{
  "positions": "rope",
  "init_std_up": 0.0352,
  "init_std_down": 0.0,
  "beta1": 0.95,
  "grad_clip": 1.0,
  "seq_len": 128
}
MLP neurons of a small language model. Each row is named by its layer, matrix (gate and up: input weights; down: output weights) and neuron, and shows model dimensions 16-143. Each number is 128 + 32 x the weight over its row's rms, rounded and kept within 0 to 255. A neuron's up and down rows have the sign that makes its largest values positive.
After each neuron's rows, "fires in" lists the words (lower case) most often at its 100 highest values on Wikipedia text that the model never trained on.

L5.gate51 [ 52 129 131 157 125  78 167 152 167 149  95 134 170 103  99 131  56 158  82 111 127 110 127 163 139 152 114  96  73 124 200  91 151 167 121 177 157 100 154 156 145  64 121 121 117  89 144 153 139 131 151 147 115 122  97 100 145 137 207 123 132 138 154 109 177 166  80 102 134 128 170 143 212 175 156 132 144 132 160 190 158 148 162  58 204 137 160 117 126 135 133 103 210  99 123  65  95  94 160 113 128 169 114  87  95 148 167 126 118 136  82 130 150 112 112 100 110  84  93 117 129 111 135 112 172 172 103 173]
L5.up51 [104 200 114  85  95 110  97 185 104 142 209 162  97 119 121 123  91 154 113 109 134 198 136 138 114 148 126 151 125  78 124  94 132 105 196 144 104 158 106 179  81 180 181 116 146 120 123 135 200  99 133 141  59 137  93 201  86 154  96 114 103 122  96 127  89 139 217 144  78  96  55 135  99 119 120 156  99 157 117 110 131 130 149 142  72 156 162 124 136 139 113 147  82 146  85 115 179 141 118 174 143 136 137 145  90  95 113  75  87  78 151 132 123 107 144  99 142 158 120 127 163  95  97 134  69  94 137 114]
L5.down51 [115 105 139 156 113 159 155 122 166 147 122 138 182  89 160 112  55 132 145 174  72 132 159 104 111 103 136  78 138 137 147 144 106 172 129 143 160 142  92 108 149  52 133  72 141 119  68 154 176 169 133 137  60 124 100  83 143 158 165 115 123 140 225  71 142 132 107  94  76 107  37 133 169 139 173 118 142 109 114 204 163 171 136 154 164 120 149 126 138 114 140 149 190  97 154  58 162  87 145 116 143 173 125  70 137 139 143 130 111 152 110 111 139 114 181  91 132 170 117  67 110 113 135 119 132 159 101 126]
fires in: "length", "votes", "species", "total", "website", "density"

L2.gate23 [117 119 152 138 133 103 129 196 212 148 176 168 183  62  98  95 131 122 162  57  78 165 104 112 160 143  92 101 112 147 101 159 128  98  75 177  90 104  97 132 138 198  79 162 118 103 131 154 102 130 116 102 141 175 165 135  95 159 144 129 134 120  89 151 156 115 119  97 122 115 130 130 117 155  47 141 122  88  90 142 137 161  81 101  97 117 117 147  85 190 201 132  69 153 115  80 202 120 131 114 212 138 176 132 141 111 174 142 142 105 110 115 119 151 111 144 150  87 154 142 137 168 140 146  75 181 109 177]
L2.up23 [116 131 161  75 106 178 148 184 169 161 197 119 133 113 144 137 161 150 147 133  59 129 132  77 129 158  88 121 154 143  88 128 162 154 135 106 138 137 114 135  99 193 100 178 112  95  88  94 136 146  88  54 129  99 133 126 115 171 139 161 122 108 136  89 143  95 141 177 138  95 141 156 123 157  98 116  87  59  49 110 136 134  59 157  91 119  81 145 138 106  99 125  88 170 104  90 152 134 121  97 139  91 168 116 101 145 150 131 165 157 138 144  95 140  85 127 165  96 150  78 121 242 160 103 112 147 144 162]
L2.down23 [150 104  48 120  89 140 103 147 114 139 157 146  90 168  83 121  87  44 152 155 175 134 122  79  79  88  86 148 114 124 135  90 145 155 147  97 147 103 153 115 107 117 118 123 157 105  99 144  95  97 154 146 152 107 135  68 129 130 133 131 105 117 161 153 147  97 107  99 133  92 137 152 115  52 179 143 132 132 151 187  90 145 156 187 106 172 126 120 147 146  98 140 101 137  96 145 140 186 157  98 144  63 162 130 109  69 146  96 149 186 103 148 131 154  73 143 113 101 130 158 112  71 124 152 215 151 115 142]
fires in: "however", "how", "additionally"

L5.gate98 [175 123 118 142 111 124 111  98 111 202  62  94 159 156 138 161 159 154  97 155 162 113 191  89 172 133 100  87 105 120 152  98 110 159  87 197  90 126 128  98 105 136 102 154 129 127 188 160  89 133  89 182 183 127 106 140  58 129 170 113 151 161 119 141 165 139 134  75  96 161  89  93 158  91 170 137 125  31 143 138 153 156  91 144 150 122 155 146 113 132 196  86  76 163 158 109 106 157 150 119  75 175 106 121 123 131 163 194 124 121 128 141  88 119 147 149 126 120  95  90  88  81  82 164 149 142 110 109]
L5.up98 [184 140  91 158 142 143  62 144 143  82 137 122 128 129 155 156 144 126  58 143 121 188 138 125 123  78 140 140  84 121 179 154 101 130 100 135 120 147 101 131  68 119 143 108  60  93 200 155  91  93 124 143 116 124 138 168  94 115 101  56 142 103  95 135 191  59 111  97 111 193 124 135 166 106 150  88 148 152 157  86 108 190 132 147 144 143 126 108 122  60 143  92 148 158 153  73 152 128 131 120 151 151 116 161 121 113 166 146 126 131 128  85 153 122 169 156 107 118  95 186 136 163 121 190 130 152 162 145]
L5.down98 [ 91  99 146 118 140 122  74 128 169 139 128 150 144 154 157  76 143 129 133 128 180 156 145 114 202  93 145 109 115 131 160  84 137 141 125 107 114 170 143  89  64 114 170 147 174 100  95 146  70  72 149 128 110 108  65  98 151 106 133  71 102 161  63 136 127 218 106 142  93 114 139 127 116 119 156 171 118 117  97 166 125 105  87 154 111 113  97 144 134  73 160 104  92 165 128 128 110 119 143 203 171  52 108 104 133 113 129  86 136 100 120  99  97 139  57 156  96 124 182 160 130  61 121 148 170 150 115 136]
fires in: "all", "people", "allow", "men", "two", "allowed"

L5.gate313 [ 55 131 148 136 109 114 130 131 110  88 189  90 140 154 126 110 127 148 138  85 154 163  88 173 120 161 189  92  96 133 118  97 170  94 153 125  96 112 100  79 142 143 119 137 161 191 118 131 106 139 162 180 139  68 171 132 102  35 154 134 118 138 148 165 156 148 150 129  74 123 157 102 156 109 123 153  89 131 169  81 114 118 151 134 119 143 190 205 110 138 132 120 119 134  84 108 130 142 119 123 133 163 149 119 162  97 165  88  98 128 162  81 137 155 132 123  95 215 146 156  34 205  74 128  98 165 125 134]
L5.up313 [ 96 144 139 143 149 169 112  65 146 153 129  43 121 143 121 127 162  82 130 147 147  61 114 127 166 195 159 110 130 125 130 143 168 125  96  99  82 124  74 166 111 132 125 143 191 173  82 111 115 186 185 144  92 128  77 159 117 128 165 104 143 186 156 111 147 118 115 102 100  79 156  94 134  94 136 183 109 125 157 103 126 139 192 145 133 119 133 110 111  76  94  71 111 107 128  72 153 106 118 100 150 154 139  88  90  93 138 117 148 115 160 114 147 191 153  48  83 170 142 137  90 128 121 165 125  97  94 158]
L5.down313 [116  71 144 127 133 111 162 132 112 136 154  97  93 104  92 121 152 136 118 130 153  89 114 111 103  73 158 140 112  69  90 118 147 147 115 130 118 137 107 153  96 113  85 111  87  87  95 141 133 151 150 135 129 139 104  62 108  73 149 135 139 146 146 125 118 138 108 145 113 114 166 137 114 187  62 148  77  90 173 111 119 153  84 130 122 168 128 140 146 102 148  96 131 116  75 107 125 185 129 152 139   4 155  89  66 117 180 135 136 117 106 137 161 236 158 108  35 162 201 163 105 166 170 128 125 145 108 168]
fires in: "are", "area", "can", "still"

L2.gate169 [106 138  89 122 156  62  81 147 141 133 138 117 118 167 135 114 120 160 162  97 170 135 138 131 125 199 186 125  80 129 238  41 111 117 180 136 135 112 169 148 174 148 122 126 139 214 128 140  63 133 113 118 120 132 144  84 145 102 166 129 144 103  82 171 126 122 191  78 139 139 160  61 183 108 133  83 120 121 137 198  59 168 152  95  83 138 127  85  79 153 104 145 119 140 115  92 110  61 124 104 130 194 117 185 134 119 122 178  85 109 143 178 128 149 158  98 120 164 118 150 153 139 130 137  74 126 178 100]
L2.up169 [182 122  62 120 167  92  99  99  76 101 139 126 123 172 158 130 108 173 140 120 141 116 105 131  74 145 183 120 167  89 129 115 185 154 209 136 147 136 149 111 151 146 146  84 143 185 126 125 116 116  96  74 123 156 104 115 102 104 164 153 133 110  95  82 113  99 142  58 179  78 144 107 139  98 118 141 129 146  53 145 121 155 156 122 151 108 117 108 129  79 122 181 147 155  72 135 114 165 148 184  90 114 179 168 134 127  94 145 119 105 182 168 130 102 128 158 126 143 156 143 140 184 101 105 134 137 172 166]
L2.down169 [144  88 170 180 164 124 132  86 129 133 120 105 112  79 152 134 122  83  99  86 141 102 136 108 167  54 106  92 154 114 149  56 132 100 100 124 122 113 138 107  75 122 138 115 132 123 129  93 135 112 116 107 125 132  77 132  89 134 153 139  87 103 147  98  86 175 113 134  96 118 104 145 137 153  94 120 147 159 133  56 154 121 141  99 194 182 117 102 155 102 126 141 114  57 143 145 148  39 172 108 122   0 121  76 141 102  84 116 134 164 104 112 132 114 159  98 132  51 131 117  80 149  99 152 109 182 141 149]
fires in: "women", "player", "men", "project", "mixed"

L4.gate147 [  7 114 164 110 132  62 154 122 111  80 120  72 153 153 147 121 103 115  80 131 206 128  95 156  93 117 180 115  92 143 166 132 166 138 189 118 146 114  94  95 147  96 107 132 188 154 157 116 145 104  75 143 101 148 113 148 143 129 143  69 102 146 144  90  80 113 108 162  69  76 149  90 122 149 145 117  71 116 119 165 160  76 104 119 124  86 123 138 122 178 150 123 106 124 174 167 152 113 112 146 104 200 147 148 142 187 175 124 108 105  70  58 145 116 162 118 128 162 148 165 114 118  74  92 155 113 130 114]
L4.up147 [ 96  98 105 128 148 106  96  72 135 132 154 118 143 116 163 182 131  86 135 110 154 104 133 126 111  74 180 131 119 150 146  62 191 136 160 166 120 128 159  72 141  26 132 117 148 138 141  96 171 104  61  99 134 160 115 109 178 125 125 153 177 121 100 118  74  65  99  81  70  78 164  81 122 126  43 133  83 122 106 136 137 147  91 139 161  92 139 165 139 132 115  98 143 147 128 131 121 107 219 182 126 126 133 149 132 136 137  94  51 107  68 130 109 109 140 170 143 160 134 140 170 136 149 121 100 113 122 125]
L4.down147 [124 108 114 118 133 162 112 144 209 159 128 146  77 120 127 114 152 123  96 126 102 110 140 136 129 128 144 146 136 130 144  92 170 137 139 141 150 140 143 154 137  91 164 150 182 146 140  77  99 146  82  93  76 132  86 125 164  95 104 127 113 131 172 167 101  99 120 112 122 150 156 164 120 141  89 143 137 101  79 120 174 178 107  86 164 136 184 153 179  98 130 203 129  45  92 141 107 121 168 131  80  66 153  64 113 158 137  74 138  89 130 105  86 127 118  94 132 137 150 114 235 142 193 137 190 147 157 125]
fires in: "located", "education", "local", "location", "graduate", "liberal"

L4.gate180 [ 71 100 157 151 103 121 146 196 115 136  95 166 151 148 148  96 134 130 173 105 139 125 132 154  94 150 131 125 106 172 242 115  90  75 137  80 160 102 146 143 157 122 151 130 140 158 144 126 114 162 108 134 124 174 102 154  88 127 141  98 135 141 176  86 163 129 161 144  88 142 112  77 132 127 144 122 131 133 128 120 128  82 168 115  96 155 128 148 109 111 152 139 146  94 120 175 138 136 120 118 151 186 127 137 179 181 103 119 138 135 145  59 145 149 100  46  73 124 135 162 134 206 113 122 125 156 125 110]
L4.up180 [138 186 153 184 139 158  57 176 141 172 147 130 157 149 125  80 153 153 164 145 119  95 123 194 118 129 104  94 156 132 193 118  50 182 135 131 121 115 134 144 102 136  98  72 172 119 123 138 158  76  90 144  98 122 160 147  91 122 138 114 203 145 128 145 104 157 135 145 108 117 145 148 111 186 128 140 124  96 178  73 143 110 121 151 114 124 174 128  93 176 106  76 130 157 109 141 135 125 108 164  99 134 126  85  90 108  93 103 113  91 143  81 108 129 156 113 119 135  54 101 137 135 163 141 171  81 155 121]
L4.down180 [120 153 102 163 138 158 145 157 115 202 130 120 131 160 104 103  66 141 146 136 180 167 156 144  71  90  94 159 149 140 150 137 121 122  77 107  82 115 151 135 141 170 179  92 204 114  92 125 158 159 122 159 162 172 115 114 131 131 148 127 106 141 142 140 117 176 188 122 108 145 155 125 157 148 193  90  96 140 157 115 126  95 134 131 140 143 100  69 104  93 132 135 153 156 152 164 123 100 146 155 105 102 110  94 174 163  38 160 102 167 116 151  97 108 174 133  98 102 124 137 143  89 114 134 181 133 147 142]
fires in: "species", "special", "specific", "family", "name", "wife"

L4.gate55 [132 125 123 146 107 126 131 163 137 113 138 109 165 173 161 129 158 146 123  83  98 200 166 177 110  95 104 151  98 117  88 144 185 141  75 105 130 139 116  53 140 103 154 139 118 133 135 110 130  44  72  95 141 109 178 128 192 174  90 151 157 135 109 142 148 155  89 123  75  77 188  93 135 149  86 103 145 170 152 128 145 131 138 151 107 144 134 107 104 135 153 188  82 180 175  66  97 124 129  68  66 149 117 123 164 142 172 163 103 174 158 124 111 110 142  93 152 190 115 102 125 119 124 148 111 152 119  83]
L4.up55 [106 111  89 144 140  97 101 120 119 122  79 127  78 134 106 158 161 143 189 137 126 119 142  80 127 126  68 142  82 149 147 166 161 143 124  74 200 116 218  94 122  71 173 155 142 111 114 106  80  67  95 148 187  93  94  83 203  99  75 158 100 134 203 155 116 118 107  83 104 169 137  78 175 140 185 155 112 141 108 114 132  82 121  74 133 133 103 154 125 131  89 142 124 122  94 152  88 140 137  88 120 112 137 101 151 149 128 155 107 120 136 131 148  80 170 150  99 120  81  72 118  74 141 144 149 159 131 102]
L4.down55 [141 114  83 100 126 164 192 144 133 117  82 107 185 118 110 141 107  96 139 150  79 151 102  93 122 168 112  95 118 189 132 147 151  87 140  95 158 137 118 153 129 139 141 177 179 140 134  91  79 125 146 112 115  94 115  49 163 176 120 110 174 191 153  71 127 104 105 127 137 112 141 122 182 152 122 161 168 199 117 171 111 102 133 158  90  98 113 131 226 171 136 180 127 147  93 165 132 138 125 127 137 143 136  96 108 133 131 110 151 135 145  41  97 101 159 105  77 111  71 115 140 103 169  84 128  94 110 119]
fires in: "population", "1991", "1994", "popular", "1996"

L2.gate272 [ 71 139 121 102 175  71 161 158 125 119 116 175 125  44  78 133 151  63 162  51  93 106 113 127 175 138  67  80 133 127 105  97 209 144 157 155 141 114 134 168 135 148 189 149 134 132  97 124 102  96 133 112 161  95 149 111  90 130 118  95 163 102 119 116  98 125 128 138  95 116 139 112 161 123 111  78 104 132 150 192 189 113 124 141 188 104  99  52 109 126 125  92 118 148 128 144 118 134 156 136  48 146  78 132 149 115 124 164 150 116 111 101 103 155 145  61 159 114 119 170 140 119 124 129 142 117  85 106]
L2.up272 [105 105 136 107 134 137 158  86 135 201 132 111  46 155  70 103 106 114 146 175 192 104 143 154 113  91 162 146 141  78 123 136 160 158 143 101 132 171 149 141 141  97  99 106  86 133 142 128 114  75  95 152 106  87  92 125  78 183 141 109  92 140  75 125 151  91  76 122 117 175 114  94 184 166 118 141 135 130  99 105 129 108  55 120 103 144 131 140 104 124 135 120 111 155 107  71 144 118  80 141  70 118 152 132 122 179 156 172 121 115 136 141 135 153 199  97 138  99 148  72 111 110 107 169 139 194  66  92]
L2.down272 [137 205 112  92 137  98 148 132 116  98 117 105 112 209 123 149 118  78 164 157 169 120 131 148 134 117 141 107 168 131 141 137 118 153 153 166 112 112 177 161  73 162 126 160 185 192 136 173 140 193 151  84 181 139 114 104 142  96 122 155 116 108 149 130 167 174 108 112 151 114 162 186 125 122 146  89 142  97 132 125 137 154  90 123 115 106 121 111 101 137 126 146 116  86 101 118  65 117 155 219 100 103 154 128 146  97 125 122 168 118 119 181 134 106 119 134 199 146 138 156 180 101 112  93 138  83 112 134]
fires in: "two", "one", "three"

L2.gate215 [110 152 138 173 124  72 155 152 146  88  99 182 128 112  94 116 146 171 140 122  82 116  87 186 114 167 117 114 164  82 125 124 123 129  70 135  97  62  91  78 133 121 116 136 124 154 130  64 162  90 144 118 116 109  60 205 148 133 116 157 195 176 172 130  99 127  50 138  86 154 127  69  79  92 126 107 111 135  93 175 140 146 167  79 104 116 108 178  92 159 158 125 113 140  86  79  94  92 126 114 159 166 104 147 125 107 193 149 103 117  93 108 169  86  57 170 190 153 153 121 139 180 136 166 130 171 138 102]
L2.up215 [102 164 178 174 116  90 130 171  85  97  89 147 122 129 130 130 129 109 103  91 154  76 182  81  87 134 117 114 161 126 135 147 226  91  72  83 132 100 109 167 142 117  89 101 160 166 114 122 145  89  97 108  85  93  83 138 133  68 145 213 135 190 155 111  91 103 137 145  74 124  97  72  65  96 158  79 133 169 106 142 116 151 128  97 157 156  91 143 166 107 104 168 130 106  87 129 122 110 124 123  72 133 104 183 144 127 120  76 104 103  92 112 146 141 103 166 138 184  99 160 146 154 153 128 108 119 145 124]
L2.down215 [ 89 118 179  71 119 111 123 155 110 182 134 179  63 154 114 160  53 120  55 116 127 161 122 104 134 135 117 133 121 140 102 108 139 102 125 110 129 116  98 123 127 152 154 123 106 122 141 180 132 156 171 122 141 116 149 103 139 188 131 116  85 144 152 152 129  97 104 183 150 149 138  76 111 169  88 169 115 123 140 120 139  92 106 175 164 116 190 160 129  83 162 182 136 176  73 155 118  68 100 166 105  26  86 173 101  96 142  96 115 141 155 229 105  90 114 169 136 129  94  88 178 134 128 160 103 115 148 110]
fires in: "john", "charles", "james", "grand", "johnson", "harold"

L5.gate74 [ 64 114 130 157 140  50 117 146 172 141  95 111 151  67 153  51 100 129 106  85 153 129 104 176 116  76  95  57 146 163  94 116 100 132 107 123 114 102 109 122 145 131 146 120  57 105 187 174 144  82 111 143 115 116  51 157 147 140 120 164 145 161 119 153 146  95  67 141  44 131 137  84 165 154 141 136 106 177 100 160 127  85  88 134 105 114  85  84  93 173 174 131 107 116 137 170 129 141 147 141 121 162 112 125 107 123 134 122 108 187 139 135 107 115 162  78 133 116  97 174 128 120  83 181 134 170 110  93]
L5.up74 [159 125 103 131 126  92 164 114 138 137 131  81 119 113 120 121 107  97 145 147 134  82  92  92  64 135 149 177 133 116 125 139 110 105 117 163 125 129  92 112 172 136 120 107 154 118 117  75 124 129 115 162 114 229 105 163 100  72 101  98  59 105 181 128 153 154 169  80  82 123 137 134 165 181 100 123 173 163  87 172 127  81 180  74 136 143  98  87 124 140  91 159 107 148  93 178 172 123  92 157 138 128  99  87 165 110 104 178 128  99 141 103 155 189 148 136 171 108 104 210 101  88  51 129 136 132 110 119]
L5.down74 [159 113 168  96 149  96 135 103 170 152 100 130 110  77 101 114 156 132 101 132 153 125  92 184 110 119 152 103 164  84  68 113 125 123 128 120 180 124 163 118 144 163 123 152 195  72 102 148 156 124 116  67 117 185  31  91 114 148 177 108 130 138 127 161 112 163 161 129 121 151 191 123 144  89 130 115 157 189 141 138 134 124 108  69 117 117 137  86 135 159 116 141 117  97  63 137 149 124 152 140 183  93 155 160 134 135 125 116  89 148 176 182  85 150 140 125 183  63 109 140 150 155  70  94 119  94 185 107]
fires in: "world", "species", "genus", "to"